config.yaml
n_head: 5
n_kv_head: 5
d_mlp: 640
norm_place: "pre"
qk_norm: false
attn_scale: 0.177
bias: "none"
init_std_qkv: 0.0966
lr: 0.00113
steps: 9733
MLP neurons of a small language model. Each row is named by its layer, matrix (down: output weights) and neuron, and shows model dimensions 16-111. Each number is 128 + 32 x the weight over its row's rms, rounded and kept within 0 to 255. Numbers have three digits each. A neuron's up and down rows have the sign that makes its largest values positive.
Before each neuron's rows, "fires before" lists the tokens most often just after its 100 highest values on Wikipedia text that the model never trained on.

fires before: "ul", "{", "ice", "t", "e", "i"
L2.down492:155063127178140163155142105185175152154106094125123100144087151120144120115123110133092133131108129165095074105142138154106148089163168102112096086129162136130152107093092127098187112170144112177086154095064139170194073121151145096110105064099188155142076133158200127163140165076142127177

fires before: "0", " St", "ation", "9", "\n"
L5.down639:133159154184113091043152087200173077138149097152117132155154144123121167127085131120104126144146142125104135141165133083076200141123093109202118126104149152067178082107156180170148126155151059173127120124081203082147136149121106104109112099099103137162121090142112112070124141136106171067

fires before: " |", "–", ")", ".", "g", "en"
L2.down562:165106115068062054098131130040115128109171070150112170142073172109142118144154151121150081148160149095092115091094119122137150082133139146112098106162146126139189085118120082102197131140132098082153135168144144096148114121167090154141129121161062095156114081093118193130164136156081128123

fires before: "i", "k", "r", "v", "ied", "en"
L5.down450:119094086130163118141143144077168146075150144149098155182083098143141114153154125104186138184214103186145129173123161109134090174108082117095152153098138117046101112141105088134143065121124131134102112114123052162091105125099081127208108106120183085091159126140164083127145141084098116108

fires before: "p", "b", "se", "is", "te", "n"
L2.down106:139123224126072111123111181123159178113109101153173132105180082176165115090175148107105093165117097061128091145098091111095122135207117133192130143121073109073157121050116105135168125137085052157135166149150153074151075104161141157128112084094166164132113157167151139123147110145117150125

fires before: ",", "er", "ial", "ip", "es", "o"
L5.down631:086098103141115163137096153121093130141128156077145094135186104188154113182088094172173060154157114089133156124136128121063128101155141109153117142202114119116203107115078164084173136137139085111133176106166132115120096139123128089140154150117102062110105110132141154123175079089066116196

fires before: " of", "n", "s", "y", "ic", " a"
L5.down262:153099112136201134136168128129098130095104126104085110103125077064131091091098138188144152100107153117144123150162162083100037152163143089095119131084039094079131152112089084105195137181177104138143133088238138102105098134165135122111146099103160103098132122133159112142134111149119120111

fires before: "ed", "le", "at", "ac", "x", "ach"
L2.down366:092092093126169152113078081118090114101108132111135120173165109134111074140131184118073138147138134016144137135177097180091122175126171155111122175097130079114141141113133124075163127107092123093073166085128098156083138120123132119125148135111149179159119131092110162030160154136145157129

fires before: "ary", "ial", "i", "es", "ies"
L5.down151:155116094169149140115086084133088121093123149137141109137074146172158114145108132089079027141186168123168140119131085137147128156109120098131143101176110150112102108189068164119110134190082180131121137096121135144109126179144207074129120169112133175117108107107144096091189153156144155196

fires before: "c", "pl", "ri", "b", "ab", "re"
L5.down194:143148172161143132128076130159089142150116103122156098117158081197159147111123112127110076142168134116170118163123124133118098182151155162163152171074143116162131117107124114119153131106125079149111120127155124096116139100076169120151048060125054054165095107130146127120120057145124113111

fires before: "il", "y", "ar", "in", "ot", "ite"
L2.down69:190123101157121070117136168126139113079142181146084095145135129127094146144137082139102137109083105164166159137082093188122123137132116148171083163161150104166109059121160134132085106134056170076165099128080091094098108169099127102126152142113175196122120116139133138127121173111099156081

fires before: "ies", "ial", "m", "h", "land"
L2.down581:067111102121159126120098096145166133055153142097103142119094084139109125135114151101127106176131155136166150109104170165078128094088175182145147176128156115111144099114080143122119126125129132127157069123057115165129082158147124146126117176081116107148148092111154093166123144158171124132

fires before: "ar", "in", "r", "an"
L5.down160:113065069156180079081169113109179178147146093129100087147137130150116149156155090106118198153138139124145111163112196121191090176103126079156167119138180142115182104081116154133153136132105143127094095163093131150114144132184086158132109136098145106104152109069186115139079099209154155067

fires before: "n", "re", "ough", "N", "on"
L2.down45:116126130148187118118104041124141158133124108155137130164144159137120146100124124126126121086141105090081077137137163099122154187135178100078164082073093131135127117097160092150119144123124128129097123092155127198156113162157154146065145132085177188046139120092122079131090160138157085142

fires before: "en", "el", "an"
L5.down375:126118125109113131127185110090144088147167124137129158143059092163114028155119144144122081106095177086135152181094166139133144121176117107169129180128093159165133162110140100128135095114138093146134148148096167128165162091056083092197183136132146130111184042162097151127141097094146131126

fires before: "n", "it", "ud", "p", "r"
L5.down313:081106140139138118154050121163156139135105121121133087162133119118104084122192104089233094107145147120180077145190126129134121107134136077098074054126124122075134137111087150131151112095106143095134088159196137084156137131147157127117138098103153084136132166088117192109155134213118094080

fires before: "ad", "v", "l", " be", "n", " re"
L5.down94:103173111153057167157126134195138117122179128117144073103131052177144055114179110075159099061128148115115184147107123142165099087097150111073129145140125115159085181110139121111111189115117132158176108150103089171147142129149137157051100155094135099123144120095126135125169195118178099152

fires before: " ", "n", "is", "ore"
L5.down17:112127106138119111116185109126141194162114182087117104105116111183157058131130122115120173153097114153099058134109175109144103151132144115139121109113132067075130113101115144137114089160121145111125075150093116130144125169190113136101205138181103174103114105162126106135150140101101152160

fires before: "t", "0", "ar", "k", "ly", " in"
L5.down635:125147148168133160111098130105192117135096124132158161141126125187138078118184089130200114114181191126145130097066089106107082173142199204170116171106103122127123145173150145166182193158140160143094149121166146106114117118089140129125150194136142119137149061140128144185099166163111110102

fires before: "ust", "b", "ong", "t", "a"
L2.down333:172106103141173137158145105140116187116096122169104163161145112089166042115164174139144112072161142142127051156160119151127159158127111136124144136168155139116115174135161179115182123124157096156123147116113147139116174104114175116127160109195160124099116133151117173145120148195130146139

fires before: "il", "man", " ", "is"
L2.down347:092120075110172132071110109139097126116135163140143102166124180115122080181185129109084112105150153125155188094106121114126082119164090098173105121091146134154082114141096164169145088122153160118141157152110148158116127123131112142103112136172120097135148164110140175194110080133179134105

fires before: " ", " A", " G", "\n", " S", " V"
L5.down329:154207158098170073127146145105110154133095177124116080107142118147157094093122111179147109160145113170091122128159160106113128117130100109155122136095112168068099096094119156133117138117071097128109098139126154094134103166093146120125145134050167143195095090173158096139081201144140208176

fires before: "il", "y", "ed", "ing", "or", "al"
L5.down360:124144125066129139108085138079119102064108118091174113147158161160145148115152139148123134178078170146087131110229153116115149123125127206138175057111097135140150109130171091060163120157150116179114106175144130086104090108140095104139112160141115145173127159118110125134097116101094123191

fires before: "ed", "ing", "e", "p", "es"
L2.down25:106114100159118171094110180107143129127117115131140125188130123125118121141177147175134125107118110162036168159147147089114180217092141087137127116056123111053113113122177121141099115098126072095072150165086104134156161133123105110104203118112100142112151161137148139094157129139090105108

fires before: "ican", "ic", " ", "on", " O", "ol"
L2.down509:092168179136109035166123094179095197099095118161149142109140101093131128189101114127187156140127103142147131092176119117134108056130097089121117091120115105091105117087159099132110101092172155176120135151118164128150087135097115122200130100182108142097106098132164206082123107164150112139

fires before: "ro", "th", " a", "ian", "m"
L2.down306:104110134126186131131126109115091118138092134083125176122156121175148126113071131150116088164153118136108148217153168131140191146084137137118096151126137158105139176094072116103139045100112083134174120158217115151068083164110063143133127184178147101130118096131089124105095130085105072111

fires before: "e", "an", "fer", "est", "in"
L2.down593:144159043127120162118135076175095075120137055162122093120087150139115123090133064114100175146141137187126114107107062076097082150101096126145136173096102149155102104157157151109097126182183111095102137145222143141141113137144157163198164117086130084136189115091099150140132117171158056138

fires before: " |", " ", "ember", " M"
L5.down312:157154121126087133104144129109141159057093090143141138124119104118102168099170151175134101142181162136140170172132133139153105049089128094154133136124154203079112075160125193154130133143142169151070138135124083115109147139115162100153120144099111187130126081091132085061127088083101124158

fires before: " P", " ", " T", " N", " C", " S"
L2.down548:087146114064084102179184078143129076057150083145109065167150117160146139118145155115147104097155112128123098147119122167122117133141139153109141149070118091135092093137039083136152118130129129129151114126114080075123107201131099135206130066144108137124064082070128109094109146106132082123

fires before: " ", " the", " M", " C", " V", " E"
L2.down309:105143071124112150151069102084064169094149184159168138138122141131155190111133139098091139139143121098089155190168128091121070159125130147090169081113161167142190140072063120084189090148177106113146166096084103124101156088062170110141140077127076148114118133096136131103123152134131150140

fires before: " ", " the", " J", " A", " cont", "ter"
L2.down275:115091133078134091129135061106124155102152076146146137091123172117094158094132086165094115167175074115063140111202138130091130119117171112181164131152081085148161147123150102145150212148171107148108131146151151057143197114082111135160121120152137117127082057152154117106049106141116120133